Part of a small language model's weights: no biases in attention or MLP, 194M tokens.
MLP neurons of a small language model. Each row is named by its layer, matrix (up: input weights) and neuron, and shows model dimensions 0-159. Each number is 128 + 24 x the weight over its row's rms, rounded and kept within 0 to 255. Numbers have three digits each.
After each neuron's rows, "fires on" lists the tokens most often at its 100 highest values on Wikipedia text that the model never trained on.

L5.up479:143138134149110121115167106105156110122131154136158119149139103097133125107088076133132116119148149126102136153119126073112134149115112144111152089149180097120101120119174144145115117143126140135111115134083119153117172092101111138088104110138151116147156124142109107096153152102113137138143098105135130151089152113126051098134105118156160114088076142100131116145115142178130133129137143130158099119128136103131139152092138116141120163143166100092181129153097158122098194155135139
fires on: "earch ", "enti", "s", "ys", "| ", "ing "

L4.up120:097174110099120124127145141141136119102125162155171105124156100141117100118116089133134138088123140062153180096097140119129085118140100140185132120128168144171154103147109105123161159139095106106107149150127140149125137117115180111086129116144161158099167172150143104084101118116176114110149128104110140103123151160082137117118097154103099106124154124139100110135115146127117110111146114169115095163104166133099125121115115119092114124105158156119128143138138131152116113150117165
fires on: ", ", "of ", "thern ", "ern "

L6.up401:091114103130088102161121138111087149130127124172103132127133149125121139117153092146134098079073134101113134160082113144118134162084129147064137131157134086134080156134148112148115170121133111136146103144157114100147119143087117142117120155133116123158146159106145140112174118111124171113123153112163144135086164140154120089147146110129116108120160152106178110126122144136163107127113118157161163103116174116115171142136140128151143110142146090112138093153141133103165088155109130
fires on: "| ", "on", ", ", ",", "or"

L8.up415:164146119154133108138154133126114097189121104149139136155131099145091104153108174112150190092139126117108111136099117132165110119152095147144147163138113117201113180107132097100165105130091123104105103110145096110163176117134107103092130166163134143113127096136084095176142141140109152087198099132125123077137123103139130135112141122144118075123128133119136157130125101141123149123113104146136121099118128137134133109126111142123134096098111134121116110159140170127123107158138129
fires on: "ic", "it", "c", "ti", "si", "y"

L6.up498:105141117096138137104138114159155118137103084155137157160103065123153196108108110120112125143128120131078106143109174132074110150104183138114153127124171112142187112101080106141153131115144165113155146143116111131116143122140117125125133134131123165119150150138157148090148153094108119130129146167124130151099166157095096152165128126130088103104117115103157131125141096136118102099151147115101174141104127123157127095121170112160085161129145130122155135121095114143126121121161111
fires on: "is", "N", "-", ".", "M"

L5.up185:116163128128142101158126178090128142130106140144147094141095105177126113114104148075194159168138117101163118136173125108143085093143120134134111125142175121151110111082087136126132132138094123140168136128098107139117123156136133114089129131169138124153134096144070136181125147114093135117078124124097120134112131147120163145130147149118162101132169097117085148110097141129087108127144123161099109112124078122126154134146094134143139181127120134107160134147151109141145116133119139
fires on: "t", "| ", "int"

L6.up534:163182154123096145157134122146161104106130130154144128136151125110120108147079134131128140109131127126122138105129160140132164146058160120119124093130124096094128154133118127108134116121159126093151146164158113131084112086088092080138144157100144146143145137142081123172140071109123123133127123160130111148091115110138129135165102109084135134160107096103124133154160105114160149164116138156147147157120181130139081141120111126140076092101127111149123115136172113137122176116158122
fires on: "g", "-", "m", "G", "g ", "O"

L3.up133:150172129116170104157130113100130159128113137128193105138146111162120082135151147092115170129119095120139139117093146138131133112159163118097122151099140110123073183121153139116125145130156151118117152107115126133124113155139125124136146137110097101167074133139135147169152115112123154144128157150116147128126128130158139135062131142122104084120122148150129178167159111136133105125103061109126106097125155134084155155130083090134149099099119124095092106105115121128130168112112154
fires on: "resp", "y ", "om ", "er ", "rel", "on"

L5.up310:154141164147106119139161149126131122119113151108094104121114120135118156141144113141059113107080130142091139150181129127141121127107132128137131163126179154139142149165146139136114133164135156139086113144170114113116137116129116117134157101107096095127112176123118123136119145117141150128129168114157062129113140155103096152116129135148107121126134086095171172137083091133094149128145134132130201098129168155127124103128130092067133099152125109153094169130124159128121091138139115
fires on: "an ", "-", "en", "an", "l", "ing "

L4.up240:124146132120206081115149126113142137085091120125159123138163159118148100132170103095159185123143114107126124127104134109151118135092144161144142125113137136134099098178125110137139120090105140117155155183130140113136140149116131089090147093125154154096144150134133160136128110081152142106097090095152149115149129136087123129141159146113079157102165099151115122113135173138111152132159108089090095136115117180124150107089134153138107093130124118115143136131111157113144118139137100
fires on: "-", ", ", "–", "/"

L6.up635:181149128081137119105095163120103121122030131114118136091119122140092165105114130114159149099127110100121116121124165134125146138099116154153093144118121157126125147123138126107133134128151124138109120130129117126122186132107162138128193123140149104092170147155133100072145109124122152091130136142141139133085100142132166123136075150122117179149102110131126133165090096132170106109150138120135137131147129135091136140141152141160131097117102081119122136179153099103163144141129140
fires on: ", ", "of ", "% ", "in ", ": ", "and "

L4.up148:124161114156101129109110162157073143141105146114116133125093179147128137103138180123117141131124123142105108119135135170149073087139148122084132071092133111150125100106115118137098119139126140139163157152127086110151097097124123143130136138115141120150144118149147156139145136135138118168107163128187085080159117108092119117138098131136114099111159125137129178118128156146159146107133128108115126107139094195133107137104081128129082135124134113196103121147126107151118144125163120
fires on: "; ", "and ", ", ", "or ", "as "

L6.up517:131153169156121134098160135096127126139137112156146124139141108128096094128120119122142162091111126143138119155102110102130106134106088125110091172171092124174139177162089141095154142151116144148169116124088140141090099100131141128109079157136133102147150115138062114110126147091103142102151129180132124116110138107139113107115167156103125186098137097164145144131144129143157122136094140174126159110135149135116100117108135120126104136104067103111149099128136144148172139165127117
fires on: "c", "iti", "ne", "h", "C", "ti"

L10.up312:128063141097124137095140119141103120163169128111168141173175152114126126132137118132143146158136069130138150180182138169153123107143117106122172134151114117106148123163137103122153168146075106128089135143129118157141094125160113138106157110118103115118096145115135087062134146126110128119142146131160111144120143152140114138146102155149109129144167075133125116144130098135121084073107112125124135101139127158098128129159153136129152127137155169139124111123092085175127113142134121
fires on: "St", "sc", "J", "cl", "Cl"

L4.up99:127172147124124150152128139143101125129166123121163114123127143116158120119082100089129150108147131115172099154114141092096122124129099104132139140105165174121135100141094112125103144124123088121179153130145142173112085133115159113165074158116159092124126110102088112107152093119174098168115116153167160113168138149122104129159135115135128103143083128145128150084136124102112131110120153133090160120156105119130190088104165113152128157151173128121131163123155112105111126123123122
fires on: ".", "con", ". ", "/ "

L4.up326:152142082134156111128126114140141128091094158114123152140111129146159107128168113118086146121131165097121143121134154134166100145144125081138088119120115168120107125155110104104148109134165147144118179130129150101095168093139113179115133143078083148102112148146116138211144156093113134135170155095105117114126124135125130157128124119127106115140130127130133161140092103135144097131111085105093131084097139162122129104170089107125113103114138123140069112104127167153150150146133145
fires on: "er ", "ing ", "t ", "age ", "y ", "ot "

L8.up623:138119133097146100186163100131092117151113128182159130120108136094135093118128107132132142097133138141142131099095190107142102144111127162099099121123144103170137136123114107158157163188145122128125118146162120146138127131114131116075121135119116101104126139102119116109129160113143115096155145132141149102119118155126151103126097121089116175159121165103127105159094103138152106135135100168140094081125157121092132135145158087119147080167121115103180132185130112101148137102125133
fires on: "| ", "\n", ", ", ": ", "of ", "in "

L6.up366:115129156116139128112170161152109121104117113171123145106153121135143142153134107137126162142118130170145084116107111174095099115115147123157121126067111140135113094121146124136125138107123098137144125158118128159125110155095116116111186142141142156099170125112125150142113104142130099154095117139096168111125120137099131178152119103151149195102153147118165137130128133113075085119144134153116130128177122170121120102123155146184127091078110100100131131124137081154137104123157080
fires on: ".", "and ", ": ", "/", "-"

L5.up586:133154114084134110123137136132155108134129103133102152111145137155112074140169148117137141065125148107113163121101167162095130130128108126136100114099145149179141135089114108120170175125109108088128139134148154151156134141110114123102110152092094151168094130134126106123160097118127128118129092122147126140085149166155112123150103143129149112141114097133133098132095130108190108109157103130175126158144193141097143140106161138113139091109128125085157167162119113129136148105164097
fires on: ", ", "of ", "201", "202"

L6.up402:126111112108115147138107083139116108142120070132127167151111088146126109110120118150125159104145115149146119156103106122139117114146120140124146132128131141157098160115141134147120102108152093125107104141142131112145130116159094135061090170117146141123113125160129093100109146136164145128156152119152157095105119096152134119159126113103140130111152073139162178156098097096148132188133107085143138104163140134163094151121167182104157117129109143196086115116132117162109108136133155
fires on: "en", "et", "er", "ic", "it", "St"

L8.up584:156095135150145134175140117109149135142106123151117131131090125163145136088112092119136117155123134155149128127133114096151104157152114134102170125137106130169146117134131150093124116124162119099101132136167099133126107117139156155112145143160086142124136148101122116102143104129140091101145107179077167119083160128103165170118123149141108090089137128151095161184111125148115100099105122129116152107143128095107125163111184177122103169056116110112121147107135124160108123124156130
fires on: "| ", "er ", "A ", "ist ", "- "

L4.up199:098124166083181128087138134163077139098144145181163127107142124101146151158131076124155161158115140120114108132142159151146079136138146155127130134119084130122120105107158120137087098131159111103085141119141101143128134112135186136145160144122100170099150103125121101146112110151142131129124117104135161141137166120086132173122119124111139100138124092112142127128130108097135098090104101124128172125130116157091127139122149115156111110113134099153108087169138098144117072157160147
fires on: "and ", "/", "-", "to ", "& "

L6.up194:101132160098142135127167140133136104112138118099119131140096085176158176113136146098108130108098131164119108145159126098119100162082138159081102140147089103103148177122135134124127099111152154140135136118144125111142110118099140105173090105138123166103104141102146108168136126145113123139158132122156110124094164167125108142153130123124100101114107071109135143136110144102121168132129163118105176150092130108157177121129119137127156086178090116158129112165154131154116086121147158
fires on: "k", "-", "l", "in", "e", "n"

L4.up258:098149120130134186120118097136136136091103113119126131121141164142133174128162098116163168127126113138127133084140135159115100083127198111126164109130128131103118120126108154129103097118101137146143176125137128137143110163111147144126162145151148165114158129105169149119158119138144126102091096144138096127102166133117127158150106099141105171114142037109152124142148119107134096091170119108094149112120101173106100106102133144126098133124145103107097139148116147127144122187129120
fires on: "-", "and ", "–", "; ", "0", "."

L10.up296:088099146119096072112196104137156118137158106159112120103179161128150164125124101170145111154098123119058112147124128162092140118099132176162156107135122089154140136165131108141107150146109098098140109146135095143136124097155132124137129125135120134136132135079126116127136166129099110163137100139135135092127109108148120156099153142156173125146113119158157128070108103140101173112130087132153115103154151138121142119162123128112109135098099145142103158092101150131124122131108145
fires on: "l", "r", "m", "ex", "ans", "oc"

L10.up190:135135124098144108122165085165060153170105124177127149159143142115166122134148121165164083134128127098109138122121110097149088131111044118126129133126140151153170125138095131114143079121109115106130094126062137131133161163137168179097140140127118137118161123111091130093145155134129115097133128158131115111089140129140128110155126142094115131092142134149112145206127140129131103114122132106140104104153107142102119120108123120131145161129109115140146106153101153145150164136140131
fires on: "| ", "ary ", "er ", "ical ", "ary"

L10.up281:105106120102141122092169151112149121150120123129143092151124082103132117168169176114165124121138128178119136115176107101125097122148116114186156162144170138142144114121058097142115110103100097101107086143113154126172077154161100147098157122156090139145093162144159094116131130122123152108148147107165136125146146126129141160119157102141141119143131125125102130162132091142116142135111130108113126135161140099157181138095149125125152111118131099105113131127093115120128116151156086
fires on: "cl", "h", "Cl", "Afr", "end", "ly"

L5.up271:169117113159095100131138132141119115162116128117125173149065122171132113145086120168135112145129144118112159127085111069164107149128122136067170107145118111157157160128108125106132109157139113129150139118070175143103136100086151138139101153138088161112147101101147115139145162084119129133152109101101127143103144081085104160164115127153137106109126149134140110177121158152124101106144132151106114108127097148120123147105149123113131128125102123120095147116146155139153150177134135
fires on: "\n\n", "ing ", "| ", "an ", "ause ", "are "

L6.up157:115118090169158083119184141117091147123105130158123145105170149093094101116121131093129091130090078081090117129116166163118123112131111123135126165125118121118117110153133133112127162126168143106160156152148159124112105130135119138142137119119152114142142102139083121119082110135140116171128150150130161139122076127162079126166159158107127141139135102083130155102092122108120150113138114134169115156140164137123168175126126134143142116107069129148141118102094111176141107103113136
fires on: "r", "d", "m", "v", "b", "a "

L5.up249:115138113159137128137144110085121094075150158131088137134117127110134166159143121167124116152128099130114121097154118132107134186108140116125102167129111156111119161169122117170167113148120150155118081129114131156112106121134105139127131128149142095119139122160154106164134149114104132108136163156132102076111125168137105140113119120114162105122132154125147133112132119102100122117139154099160108080165109114115171158141084087125113096178148073141123150118094148070107087157163128
fires on: "an", "an ", "–", "in", "to ", "W "

L4.up581:123142130124156083141163191109135123152114139107155135163134151117145109148112103118124092142151157091129153161177113101093106130176105142117157142156134080159126120078125115155116098154161073145161149139149137152165112134096136107122115145106149134114128130138080153132154083045144070124137158130147117137107108134152097106163123112155146139146148114152114119111112117158086147118161106110142104144161134117085121076121122129147127129110144133122125149135151118134130144121153130
fires on: ". ", ".", ".\""

L4.up418:092150133137143128130107118133112135146113112155123128114116118160176142146116129138146148152119136149151113126141131151171107097157125130097119092143127139132107152065054146103132098142127098105115137092130106097091102169146189116109126105131156077082106098146113120161169123136099175104137126135082157117139142140160142135101112144134141094132126100111121122167138142095127105126163086133133082171125139129082110102088140136119142167172155109120134139106130155103160136140162122
fires on: "int", "te", "United ", "South ", "/ ", ": "